From a checkpoint of a small transformer trained on Wikipedia.
Size: 11 layers, 4 heads of 128, 37.2M parameters.
Architecture: RMSNorm before each block, rotary positions, no biases in attention or MLP, untied embeddings.
Training: a variant of Adam for these matrices, 901M tokens, 13743 steps.
MLP neurons of a small language model. Each row is named by its layer, matrix (gate and up: input weights) and neuron, and shows model dimensions 144-239. Each number is 50 + 15 x the weight over its row's rms, rounded and kept within 0 to 99. A neuron's up and down rows have the sign that makes its largest values positive.
After each neuron's rows, "fires in" lists the words (lower case) most often at its 100 highest values on Wikipedia text that the model never trained on.

L2.gate608:39 37 41 49 68 28 28 65 65 33 50 35 64 51 46 44 54 33 68 46 80 34 49 65 42 44 67 57 41 58 80 48 49 82 37 37 43 57 42 37 39 57 28 49 38 65 61 40 30 69 48 42 57 53 41 61 42 60 33 59 29 51 29 80 61 08 61 48 45 44 45 41 42 62 43 07 81 66 65 69 65 38 42 66 36 41 44 40 35 67 44 44 45 56 33 52
L2.up608:62 46 53 67 62 54 39 55 46 47 50 54 51 63 56 56 51 50 74 32 23 48 58 44 45 73 34 77 40 45 23 45 86 45 64 48 40 47 59 51 42 54 54 32 46 35 47 27 70 57 24 67 47 85 37 61 37 16 57 58 46 39 70 42 44 96 50 70 22 47 28 67 34 27 70 55 77 57 43 35 46 57 41 38 50 64 58 41 30 18 59 58 57 60 32 32
fires in: "there", "as", "when", "asylum", "s"

L8.gate882:50 58 38 47 48 41 40 41 30 37 43 65 81 32 63 45 66 28 40 72 57 24 77 73 93 38 76 59 68 67 48 63 63 37 67 67 45 64 25 45 57 58 51 52 56 61 73 48 59 76 68 57 74 27 67 62 46 34 50 39 21 37 56 56 72 60 47 49 56 65 78 35 54 50 30 29 68 64 54 60 63 47 50 49 53 28 51 39 56 57 51 79 44 62 13 57
L8.up882:72 52 36 41 28 30 51 32 32 51 76 53 80 69 55 53 38 44 40 59 44 26 50 57 60 33 65 45 58 55 28 57 74 55 51 44 64 48 45 37 49 65 50 59 52 85 62 22 54 68 76 66 62 38 63 72 44 76 63 47 30 42 79 35 60 57 38 30 60 81 60 55 50 53 29 59 53 68 77 50 54 78 48 39 42 35 82 36 76 78 51 58 58 50 06 40
fires in: "to", "of"

L2.gate674:37 46 36 45 51 22 44 54 27 76 36 37 76 49 44 38 46 46 55 43 33 53 44 38 80 37 57 64 45 27 48 64 51 63 62 66 28 56 24 41 35 30 45 81 42 26 69 44 34 46 48 46 56 42 57 54 64 52 30 57 30 43 56 67 22 31 42 45 49 37 28 25 64 57 75 62 40 62 30 64 40 50 58 48 40 49 67 74 21 62 45 46 40 79 57 77
L2.up674:60 49 30 56 63 69 29 68 40 69 64 77 45 37 72 45 38 49 31 44 54 44 42 62 41 58 67 40 32 65 68 46 50 49 42 32 43 36 38 46 11 34 34 65 71 57 37 72 56 72 63 35 27 70 48 61 46 35 26 62 30 63 55 55 31 39 78 24 49 81 36 56 47 63 16 67 63 51 38 80 53 60 42 56 45 47 44 57 27 59 53 62 89 70 68 49
fires in: "of", "first"

L4.gate255:61 57 40 66 60 34 59 72 48 63 30 91 67 38 64 68 67 76 61 63 55 46 40 33 43 49 53 63 78 55 56 22 60 51 51 54 26 67 46 30 56 51 69 21 39 50 53 58 64 37 41 47 61 50 47 37 51 58 31 60 20 43 74 45 64 13 77 38 66 53 42 37 40 53 44 51 50 56 39 61 55 50 65 55 48 68 37 42 52 56 53 72 36 73 82 37
L4.up255:54 54 66 49 59 52 78 63 48 75 46 48 81 46 74 66 34 64 51 49 29 60 57 65 48 49 68 58 71 52 41 43 50 63 27 61 40 57 64 39 87 64 38 53 40 77 44 58 59 20 22 63 57 74 33 46 31 43 53 41 41 61 77 44 57 31 72 16 34 71 58 79 48 63 59 55 43 65 42 28 40 63 39 69 61 53 39 40 74 56 68 37 59 46 75 48
fires in: "with", "saunders"

L2.gate416:43 37 35 58 42 71 50 36 42 40 69 53 48 62 56 80 31 51 71 43 60 32 60 31 48 55 62 55 65 29 44 36 78 73 63 51 43 44 35 51 43 24 64 54 49 65 39 25 50 77 63 47 54 44 51 72 28 48 38 50 25 32 61 43 42 58 79 36 38 64 41 58 42 52 43 44 54 57 13 37 70 51 57 36 40 26 51 68 38 49 28 78 51 72 76 84
L2.up416:55 62 50 49 44 32 44 30 46 62 62 38 65 59 81 44 33 26 42 58 48 51 26 63 56 39 64 48 36 69 54 62 59 54 52 78 50 48 50 74 62 34 57 93 55 57 34 98 27 42 73 55 50 72 17 46 48 47 52 58 42 39 50 32 38 50 59 55 60 49 38 61 64 63 57 61 55 59 25 57 65 28 46 67 61 36 34 51 37 40 43 53 32 40 40 83
fires in: "a", "her", "an", "one", "on"

L2.gate515:63 51 50 30 59 49 73 70 48 73 46 60 71 83 57 57 76 71 79 63 50 67 47 59 58 52 50 33 60 57 18 74 40 48 63 74 49 39 61 69 88 40 50 49 27 48 39 44 41 42 51 46 50 66 45 50 42 48 64 29 50 54 58 62 56 55 49 63 87 71 13 64 25 67 60 06 68 37 43 32 63 51 47 42 49 25 56 67 21 46 38 22 55 77 39 44
L2.up515:68 61 50 25 84 54 73 37 49 27 50 38 39 69 33 40 60 51 41 49 61 54 51 64 32 60 40 52 43 43 42 60 57 47 56 42 46 27 68 64 68 41 50 36 16 51 41 39 44 38 45 10 40 53 41 40 09 38 49 41 49 66 78 47 61 74 55 38 48 67 42 56 21 67 87 45 63 72 53 47 47 43 57 71 45 44 37 67 42 45 04 56 61 39 68 64
fires in: "as", "ita", "2006", "characterized"

L7.gate660:59 34 33 67 27 46 48 45 27 29 44 17 49 47 49 79 61 52 35 43 63 49 59 38 41 45 53 46 40 64 30 61 27 58 52 52 60 21 54 68 66 58 56 43 81 26 22 50 53 54 46 22 57 40 55 51 23 50 52 79 32 08 69 43 41 32 64 34 58 45 42 34 40 38 65 23 84 74 48 83 62 42 53 30 31 46 72 30 47 36 58 31 53 51 46 63
L7.up660:33 18 32 35 42 74 28 73 32 58 49 58 49 50 46 67 59 29 42 19 71 43 63 48 50 29 45 79 51 57 41 48 79 45 72 49 30 56 32 63 41 40 45 39 39 74 71 66 53 58 56 42 74 49 62 21 33 42 62 46 36 30 59 83 45 48 47 19 62 47 86 49 42 50 49 18 33 52 38 31 69 32 62 40 48 58 59 38 21 52 52 36 57 61 45 36
fires in: "the", "and"

L2.gate639:56 40 19 56 29 34 37 64 31 70 53 76 52 42 47 30 35 41 42 41 56 63 55 39 44 35 45 49 49 75 67 72 55 49 44 45 23 47 26 42 37 46 80 45 47 46 73 61 53 55 51 72 55 49 38 25 43 40 35 34 63 21 48 37 36 24 72 38 56 46 42 53 57 37 62 42 57 37 58 45 39 15 46 34 62 49 47 47 56 46 54 49 74 67 62 71
L2.up639:70 20 42 69 40 33 68 32 55 42 37 23 40 54 72 27 64 53 80 68 19 38 47 80 19 47 52 53 53 39 44 79 58 38 36 40 46 41 69 66 59 74 44 57 52 31 61 77 77 45 72 40 42 83 70 70 21 46 49 42 32 54 48 47 62 60 63 15 31 49 59 52 79 39 45 25 49 72 49 35 71 43 65 60 56 35 65 49 19 44 49 25 51 55 59 64
fires in: "the", "some"

L2.gate668:81 49 50 55 48 30 30 58 35 73 67 41 61 76 78 60 45 27 66 65 52 77 56 49 50 28 93 66 58 46 63 47 66 70 58 48 36 40 53 51 50 57 38 73 50 52 48 48 46 47 72 75 38 72 51 62 57 68 54 60 72 23 36 40 34 47 62 59 70 42 43 48 40 32 40 65 54 41 21 59 51 63 65 54 77 62 47 65 31 39 76 47 68 44 50 66
L2.up668:55 71 70 48 47 47 61 64 40 65 56 41 61 77 76 63 67 60 79 38 41 43 65 61 45 76 55 36 62 49 66 66 65 42 40 66 41 61 59 41 58 61 61 32 29 68 29 45 20 43 68 62 58 62 32 58 60 64 61 70 40 29 58 55 42 40 64 73 70 86 66 44 41 72 52 47 70 45 44 52 55 47 29 43 49 70 27 72 62 73 75 57 24 45 83 60
fires in: "a", "he", "no", "there"

L2.gate669:11 61 50 41 58 23 22 35 29 47 60 48 58 49 50 30 25 33 72 62 33 43 52 28 56 49 38 86 55 39 93 68 35 48 11 70 65 22 36 04 52 41 61 28 39 33 46 52 49 31 48 68 47 60 40 59 48 53 39 68 45 40 43 70 56 51 61 68 54 16 34 34 57 33 87 40 64 68 41 38 53 62 60 49 54 61 36 41 64 29 22 31 21 69 59 62
L2.up669:30 37 43 54 46 40 28 24 35 82 61 53 63 74 51 58 45 41 57 70 44 60 18 20 51 75 25 55 58 62 35 51 48 61 35 41 44 38 62 82 44 52 64 57 52 37 37 65 46 33 47 65 50 51 46 38 40 56 66 33 36 43 20 32 52 51 51 63 43 31 54 48 52 43 40 66 52 33 41 25 60 58 56 49 58 56 41 64 38 52 62 40 70 54 54 27
fires in: "institute", "professor", "museum", "director", "college", "school"

L2.gate718:44 61 59 33 26 66 51 33 52 33 58 44 65 44 49 48 53 68 55 40 50 49 48 48 48 52 68 60 39 74 79 79 23 42 33 62 51 44 46 36 61 38 69 35 07 69 36 25 43 61 42 55 51 44 56 21 28 54 63 44 34 34 35 76 53 35 44 44 50 35 38 66 47 39 36 54 58 74 35 57 32 23 56 50 59 48 45 08 47 50 56 21 43 73 36 71
L2.up718:41 51 54 47 52 25 41 68 72 47 68 63 60 64 52 76 75 38 56 58 31 52 55 45 60 12 77 69 59 35 65 70 59 54 59 67 58 57 17 51 72 10 65 56 27 48 52 57 53 59 53 49 50 68 43 53 54 65 44 34 47 44 36 60 51 45 74 55 77 47 29 39 50 38 53 45 60 33 30 33 39 41 45 36 64 38 64 57 21 43 65 48 44 42 59 50
fires in: "john", "paul", "george", "charles", "joanna", "robert"

L2.gate346:71 39 66 47 45 20 47 33 28 49 70 65 41 58 39 74 50 35 24 42 66 41 53 36 55 29 65 91 41 47 46 58 65 50 68 52 28 39 47 23 29 55 56 53 54 76 52 65 31 56 75 52 74 61 27 44 61 47 51 37 63 34 40 30 18 41 31 43 51 62 43 47 60 53 60 47 50 59 56 55 33 35 39 45 49 40 59 51 47 53 65 61 53 68 40 72
L2.up346:54 73 57 74 32 53 66 42 44 54 74 57 66 72 76 34 49 55 60 51 65 55 67 58 50 48 46 47 39 77 31 59 30 80 57 63 62 52 38 45 43 66 43 44 68 54 46 38 42 37 60 38 67 54 44 54 48 70 67 41 40 58 55 21 31 70 56 58 40 62 37 41 47 55 50 55 52 50 43 55 40 19 33 66 46 37 44 29 30 53 56 45 56 57 44 59
fires in: "this", "he", "there", "some", "but", "it"

L7.gate511:35 24 35 40 34 18 33 43 30 45 42 53 54 61 54 36 56 32 42 43 42 43 38 40 47 53 54 47 53 71 50 54 60 40 37 49 38 68 43 36 48 40 51 49 53 79 80 40 56 58 72 79 62 21 59 65 54 83 59 40 31 46 51 37 49 27 52 22 59 66 70 48 60 36 62 78 50 51 60 71 63 37 71 42 55 26 39 23 55 60 56 61 75 60 53 93
L7.up511:50 21 43 49 28 69 37 40 23 52 70 69 41 33 52 46 72 68 46 36 48 47 44 62 49 51 50 63 71 22 36 60 20 66 72 57 63 49 66 57 56 36 50 46 39 58 42 58 51 52 70 46 60 49 52 55 40 67 74 41 30 41 56 51 74 56 72 31 51 45 61 31 75 50 51 42 58 64 36 39 69 49 47 42 57 21 36 65 35 56 43 50 41 53 34 46
fires in: "for", "in", "by", "of", "to", "on"

L7.gate71:35 70 38 46 54 38 76 42 48 53 51 46 34 54 62 34 52 57 67 34 44 51 55 59 42 52 56 61 52 11 65 49 38 54 40 41 49 70 67 37 38 20 58 36 49 37 63 62 70 67 51 53 37 46 65 42 75 55 59 61 34 42 40 50 74 42 44 33 50 73 26 60 64 37 74 00 47 48 54 38 47 23 77 40 43 40 66 37 33 71 57 80 50 54 62 45
L7.up71:36 24 38 58 52 13 69 26 47 46 78 40 39 42 33 46 37 54 39 27 41 38 63 57 37 55 54 69 18 62 34 66 40 42 02 43 54 58 65 66 51 39 56 63 50 33 71 40 67 53 48 54 59 40 32 43 20 71 47 47 60 42 60 44 36 53 21 45 64 49 51 55 67 39 59 31 72 56 52 22 73 36 93 48 39 10 50 70 37 59 63 72 69 60 43 60
fires in: "as", "be", "have"

L8.gate381:34 51 35 27 33 55 41 52 51 50 66 54 64 57 35 85 64 45 61 43 37 33 60 36 50 78 70 55 17 31 63 37 69 45 34 54 68 58 42 63 58 48 42 64 52 68 47 52 59 33 58 44 58 41 32 61 40 59 61 66 61 56 56 56 31 24 31 64 44 89 47 36 47 68 52 64 29 67 44 39 56 68 53 40 55 04 48 24 38 72 59 75 69 59 69 62
L8.up381:44 50 53 36 51 40 31 17 28 56 45 64 26 38 38 23 37 64 25 38 66 56 52 42 11 52 37 48 31 34 51 64 63 57 29 38 68 50 66 61 44 38 56 70 33 73 67 50 52 63 54 69 43 40 48 47 45 43 60 61 38 74 43 57 25 45 67 35 41 37 77 48 57 71 58 43 34 53 44 34 72 78 69 82 33 41 36 26 55 54 58 55 32 62 48 55
fires in: "a", "one"

L8.gate297:37 33 44 39 51 34 53 53 08 62 52 38 37 48 25 51 34 57 78 66 59 50 29 50 56 66 51 42 51 17 48 75 45 40 39 56 47 73 46 46 65 30 37 45 51 65 40 48 30 68 44 62 63 45 66 36 37 29 12 57 50 64 60 51 47 64 30 58 56 63 36 35 39 52 43 60 56 69 48 79 74 57 66 58 32 45 62 31 65 67 54 52 51 39 44 44
L8.up297:82 54 62 32 66 39 54 47 49 53 60 14 48 66 72 33 57 45 38 73 49 76 24 63 46 48 60 39 51 47 57 28 75 62 71 52 36 48 30 35 32 73 53 38 32 27 49 30 27 36 57 29 59 37 49 37 62 62 32 58 30 45 52 42 55 30 49 75 46 76 47 46 47 53 54 47 54 48 49 44 22 63 37 42 18 72 23 60 74 59 36 48 38 24 50 40
fires in: "to", "in", "bound"

L8.gate129:64 41 43 65 41 33 52 42 50 55 74 47 46 62 41 48 51 46 28 55 52 38 44 39 49 71 35 51 61 58 68 11 31 61 41 61 34 59 60 35 49 51 42 15 29 44 47 41 40 62 39 48 54 16 47 49 57 43 39 65 29 55 77 59 45 73 64 35 21 36 17 21 67 72 53 36 78 69 39 63 78 50 62 61 44 40 59 24 61 49 57 36 56 42 55 62
L8.up129:31 40 47 60 29 55 40 57 55 37 57 13 54 31 43 48 44 40 54 67 76 56 44 61 47 66 67 42 47 54 24 60 07 60 46 51 41 51 50 41 38 49 60 64 41 50 50 65 52 48 49 55 22 46 50 47 40 43 55 49 62 64 50 22 44 43 44 37 65 62 28 68 43 69 65 58 57 56 49 59 56 25 53 29 55 53 59 63 69 75 30 71 57 52 49 63
fires in: "to", "of", "during", "named", "as"

L2.gate527:77 45 44 54 22 27 16 37 65 72 53 29 15 51 80 48 53 49 41 45 66 28 44 60 35 23 63 63 37 17 58 72 60 34 62 74 45 57 18 50 34 25 74 76 32 32 58 70 53 38 47 65 75 64 52 57 53 69 22 17 57 42 49 25 24 53 43 54 54 53 50 28 85 60 37 41 53 39 44 48 60 33 78 49 70 44 66 55 60 43 55 47 20 50 56 58
L2.up527:64 30 53 83 65 57 61 45 58 53 41 49 64 53 38 05 39 64 59 44 54 36 55 59 55 58 18 59 39 68 69 63 33 63 39 47 40 42 38 70 36 36 39 54 51 54 13 42 55 07 65 43 28 22 53 79 49 72 68 46 65 40 58 68 64 61 52 32 48 82 69 56 49 56 49 30 33 63 56 41 38 55 68 72 41 47 41 58 54 39 23 75 37 55 69 81
fires in: "s", "the", "which"

L7.gate427:25 59 54 38 38 51 38 51 22 61 67 41 55 63 41 60 47 33 30 56 22 54 62 54 56 45 41 57 37 47 36 52 32 63 37 30 50 54 11 70 38 69 58 55 30 50 62 39 48 72 84 65 39 49 47 51 64 72 52 35 38 51 53 70 27 59 23 49 67 40 47 53 27 52 42 62 36 58 30 57 74 66 58 29 40 59 47 38 55 78 65 43 77 70 59 75
L7.up427:54 51 22 43 43 68 56 43 33 58 43 68 69 46 51 57 59 69 15 65 30 67 74 19 61 48 48 57 79 31 33 52 46 37 69 41 20 76 37 70 69 48 87 63 53 43 34 61 39 65 56 68 73 51 66 64 50 71 51 58 26 51 77 50 51 54 39 29 56 43 30 42 67 25 43 30 23 59 22 64 71 64 49 35 78 69 55 80 48 61 61 40 43 35 50 57
fires in: "of", "at", "to", "into", "for", "in"

L8.gate281:55 58 14 42 63 31 40 46 50 45 47 80 60 21 49 65 45 54 64 81 56 47 61 39 55 60 64 60 53 31 57 42 63 24 28 50 44 53 38 43 82 45 76 49 38 26 54 37 62 55 67 44 56 40 72 54 23 45 48 30 62 52 63 58 13 53 60 62 52 54 48 56 69 54 79 58 29 55 35 62 53 28 48 60 35 59 59 54 45 71 67 74 70 51 41 72
L8.up281:28 52 57 59 71 37 53 52 59 43 70 42 55 32 26 32 81 35 58 27 42 60 46 76 69 48 65 51 51 67 53 40 63 55 32 77 27 46 64 69 61 55 52 58 48 51 58 30 62 35 45 65 52 45 43 18 21 31 40 42 65 53 34 66 35 52 47 58 54 41 59 67 10 47 56 46 40 57 66 65 58 38 74 67 60 53 63 55 42 21 41 53 42 62 61 39
fires in: "as", "to", "known"

L8.gate90:23 11 49 52 53 44 19 67 22 51 59 50 47 50 33 51 50 55 45 39 52 54 60 46 52 64 87 36 63 61 43 49 26 55 74 40 54 71 53 64 37 65 59 18 46 53 72 24 57 81 23 87 28 66 55 50 31 67 46 68 63 45 39 58 48 57 62 55 72 52 56 46 46 54 61 66 62 27 54 47 46 26 52 29 23 64 79 59 44 47 68 53 71 59 27 53
L8.up90:72 72 51 28 63 62 86 53 51 54 63 50 58 63 66 59 39 47 44 38 61 56 56 51 41 41 67 54 30 45 56 58 42 32 74 90 40 45 46 59 61 61 42 46 37 39 29 53 29 65 71 38 51 35 33 49 78 62 58 46 34 15 74 49 62 59 59 51 58 21 53 59 42 73 45 64 35 43 55 70 26 65 50 51 76 45 50 35 43 36 33 73 39 45 41 45
fires in: "in"

L7.gate478:47 66 74 60 81 58 44 52 59 25 44 22 47 39 60 44 55 58 50 57 80 60 68 39 53 46 95 49 43 41 66 34 41 43 66 64 33 69 40 37 53 41 34 46 16 68 61 61 51 51 67 59 60 59 56 44 69 54 61 64 82 42 43 34 63 52 70 41 26 42 30 49 32 44 60 37 74 67 41 46 32 55 39 62 40 26 73 54 54 61 51 69 40 48 44 73
L7.up478:41 65 22 57 54 61 34 39 48 43 35 34 62 30 16 89 75 49 31 55 61 29 54 38 35 36 54 42 58 43 26 36 57 30 64 35 65 39 62 35 67 47 46 50 40 33 66 56 63 21 45 37 43 31 47 13 28 44 48 55 57 66 86 63 32 48 75 41 58 64 44 59 39 43 33 80 42 50 63 57 46 47 37 66 62 73 59 78 62 42 49 25 95 50 19 52
fires in: "as", "replaced"

L8.gate441:64 35 38 25 53 35 53 47 65 47 23 67 47 62 36 69 29 43 58 74 63 55 50 48 14 71 29 52 74 73 30 53 31 58 31 54 64 74 55 42 52 46 69 56 33 72 46 62 42 53 31 40 37 34 40 35 37 74 65 69 34 50 35 70 36 57 33 35 58 68 32 44 40 52 35 52 31 45 48 67 75 57 55 75 67 64 50 59 59 56 45 54 29 63 32 54
L8.up441:63 62 39 52 34 33 60 47 41 71 45 58 57 70 43 45 57 51 60 53 31 56 61 74 62 31 57 63 45 51 16 42 40 48 70 44 31 31 74 47 72 23 55 29 44 35 57 37 24 38 55 74 67 63 14 61 25 52 37 26 57 55 41 47 62 48 58 56 64 48 31 70 54 39 60 31 42 63 57 71 44 38 46 74 28 35 52 44 64 63 78 23 54 54 39 58
fires in: "of"

L8.gate50:33 55 37 43 43 35 52 55 25 42 29 60 53 41 47 27 84 41 43 64 46 31 44 53 38 53 54 53 63 33 65 55 47 57 53 58 29 66 41 39 29 54 27 42 77 16 87 45 48 48 35 48 57 43 64 62 40 68 51 42 39 41 53 69 55 62 61 66 70 52 54 60 41 33 45 38 56 45 27 57 64 35 68 71 38 41 60 30 62 91 39 28 64 42 64 62
L8.up50:55 46 58 51 40 26 71 59 53 30 70 27 66 43 62 65 62 77 42 56 28 51 53 41 44 60 51 42 40 46 37 71 52 24 60 40 53 39 50 52 51 93 67 53 60 80 31 46 68 31 56 52 49 51 42 52 63 42 48 40 46 72 70 50 56 44 56 54 44 58 48 63 64 68 44 46 48 40 67 23 66 50 43 66 58 62 54 48 41 41 53 37 61 40 47 57
fires in: "in", "after", "for", "undisclosed"

L4.gate70:78 37 15 43 50 24 60 44 48 44 79 48 63 46 63 83 54 48 44 66 46 45 33 46 77 40 47 51 54 48 47 52 49 25 49 52 56 46 37 49 57 32 54 66 34 53 61 60 58 71 43 52 54 80 57 51 46 52 38 40 74 22 49 68 54 44 48 40 22 55 72 65 53 27 40 29 45 31 30 72 54 46 44 46 58 44 58 55 34 50 59 56 51 47 34 60
L4.up70:46 58 56 48 35 44 75 52 47 55 68 83 67 48 62 47 39 51 49 46 29 61 78 66 51 39 45 44 54 55 60 56 26 39 39 45 47 35 83 86 68 41 51 23 42 55 55 41 31 54 23 33 55 34 23 49 38 59 54 50 47 39 60 51 71 55 74 17 63 37 53 39 56 50 29 52 29 50 46 37 61 54 68 59 22 46 26 51 49 40 48 37 65 57 28 68
fires in: "as", "with"

L4.gate745:62 51 65 35 56 61 50 55 47 27 42 67 25 26 29 53 46 55 49 41 58 44 74 61 37 22 33 95 56 50 43 46 54 53 56 46 74 31 55 22 50 42 57 60 65 36 39 65 26 58 62 58 40 53 33 28 54 65 55 56 07 43 56 55 49 53 33 53 46 40 64 35 48 52 43 45 42 36 11 45 60 39 63 48 37 54 54 18 15 55 41 47 56 58 53 51
L4.up745:61 43 44 38 61 44 56 46 51 43 55 45 45 49 85 68 40 60 55 32 55 74 33 30 71 31 54 45 79 60 56 72 59 63 42 71 64 61 44 65 48 37 58 32 29 26 76 41 40 15 61 40 49 59 28 53 48 58 42 69 70 55 32 37 70 34 63 73 47 42 40 55 36 27 58 45 51 85 50 46 43 70 23 42 22 51 27 60 67 40 48 47 82 56 39 40
fires in: "may", "april", "march", "november", "october", "june"

L8.gate295:16 47 29 32 70 35 45 60 47 56 70 36 61 44 50 34 60 38 55 35 57 38 61 34 46 45 41 46 61 23 37 47 58 43 38 58 42 58 50 65 26 57 54 88 85 32 36 62 47 46 38 39 82 59 48 73 50 54 54 37 38 54 47 40 37 13 61 62 30 41 44 39 47 55 40 73 54 38 78 57 50 50 61 58 37 34 59 33 55 77 54 45 52 67 59 56
L8.up295:40 51 41 56 87 48 45 52 21 51 25 41 81 51 35 81 63 10 42 51 61 67 51 55 28 55 57 51 74 48 25 68 33 24 60 65 41 56 52 50 35 43 30 53 55 63 61 30 73 66 57 31 80 42 32 29 41 52 68 45 25 37 56 83 44 44 60 31 49 69 44 23 61 58 65 46 40 46 53 40 72 60 53 59 67 63 50 54 56 66 45 61 60 34 47 47
fires in: "of", "s", "in", "a"

L2.gate228:32 45 47 53 71 27 38 59 64 51 78 45 37 62 76 50 73 57 48 45 57 49 36 82 68 77 48 44 40 29 40 56 63 52 55 42 42 41 32 56 49 62 56 35 51 82 29 53 34 27 40 91 49 39 42 62 68 70 56 35 45 31 60 40 62 41 57 25 63 51 42 52 38 52 50 46 66 57 65 47 38 46 69 50 39 51 47 61 43 44 48 55 27 53 60 42
L2.up228:53 48 28 23 42 26 66 79 50 64 72 61 58 59 76 46 77 51 46 45 53 38 54 45 58 47 64 31 41 48 85 75 42 57 64 65 49 43 67 54 56 59 28 90 47 61 61 59 31 59 48 39 61 55 51 50 58 71 51 49 52 25 50 37 57 45 71 28 63 68 45 49 35 59 47 32 56 37 50 49 53 36 54 68 59 42 48 40 55 64 58 30 23 41 71 62
fires in: "and", "or"

L2.gate385:52 34 17 58 26 33 34 54 39 44 47 57 46 67 55 49 27 40 51 37 56 23 44 63 65 40 43 52 45 65 19 65 49 42 25 49 46 30 44 52 40 46 68 80 63 56 64 67 42 45 62 38 51 51 50 52 21 44 59 48 35 28 49 54 36 34 40 21 44 44 64 46 34 42 52 52 56 92 53 33 51 41 59 54 67 40 56 48 40 21 27 60 42 75 58 73
L2.up385:44 28 34 55 51 35 60 60 34 64 36 66 34 65 57 26 32 57 66 57 39 27 55 35 25 53 44 52 54 48 85 62 65 37 27 36 54 50 18 53 37 64 84 62 54 71 33 59 37 59 49 58 36 72 31 57 22 48 32 36 55 37 47 67 21 38 33 44 37 54 58 46 47 64 66 43 63 47 39 53 28 15 58 48 57 54 55 65 42 35 57 32 59 77 90 76
fires in: "the", "most"

L8.gate301:51 65 54 70 60 25 47 35 51 36 38 47 48 68 58 31 71 45 58 39 46 64 51 60 41 60 71 48 53 50 56 27 67 19 52 62 56 34 49 50 38 47 63 76 53 81 61 42 35 37 59 65 39 56 30 40 52 68 47 37 46 45 48 36 31 26 67 78 64 49 40 59 33 25 55 39 65 74 31 47 84 31 62 41 55 23 45 33 24 45 55 51 45 65 52 68
L8.up301:57 55 43 75 46 20 30 87 42 41 63 16 53 43 50 49 36 48 48 26 22 46 23 40 48 46 15 41 41 43 23 58 23 51 48 14 45 51 46 29 00 31 53 42 49 52 37 58 65 32 42 43 61 36 61 57 65 40 63 46 63 37 57 57 21 51 62 56 50 72 31 50 45 52 18 40 60 62 64 74 72 43 29 42 39 39 58 51 68 90 49 35 54 40 59 79
fires in: "and", "by", "after"

L4.gate721:61 62 48 65 34 45 47 58 42 62 55 53 41 60 38 67 36 17 44 44 57 51 41 45 48 60 70 33 55 58 59 57 58 66 59 56 55 55 47 16 40 28 47 53 50 33 49 39 54 51 70 45 66 52 54 49 50 68 32 69 67 42 52 49 72 45 71 40 81 40 84 51 45 72 49 36 46 66 36 36 62 59 64 38 40 54 82 63 64 68 70 48 14 50 53 61
L4.up721:48 49 70 51 46 61 30 33 58 42 48 73 24 64 49 39 23 54 39 82 74 47 34 49 17 62 38 64 51 70 61 81 22 47 63 40 27 38 29 75 60 64 48 58 28 28 39 60 67 71 54 59 70 66 82 33 27 63 19 59 29 48 85 56 43 37 60 43 59 47 52 41 28 65 44 53 84 41 49 69 35 49 52 54 52 57 63 51 34 71 35 37 43 44 78 66
fires in: "of", "baptist", "as"

L2.gate79:37 21 47 46 56 37 49 61 41 44 68 49 43 67 60 51 30 48 37 28 49 73 66 66 67 42 38 45 51 55 31 65 49 38 54 47 43 27 36 36 25 53 46 58 49 49 41 73 13 13 35 73 40 58 24 47 18 36 33 49 48 44 58 41 59 43 62 40 80 59 55 79 45 54 51 32 81 68 54 36 67 37 62 29 47 41 63 33 52 52 58 21 35 72 52 45
L2.up79:59 33 50 70 46 22 44 62 41 75 63 63 41 44 52 15 55 38 65 52 55 41 30 61 44 28 62 47 45 54 66 46 26 48 49 71 29 54 41 42 53 65 62 85 42 55 60 70 44 53 71 49 55 36 45 43 49 41 43 44 74 33 16 53 46 39 50 47 50 60 71 53 69 69 58 46 38 45 45 69 31 00 69 46 52 50 52 63 57 62 55 47 64 52 36 66
fires in: "and"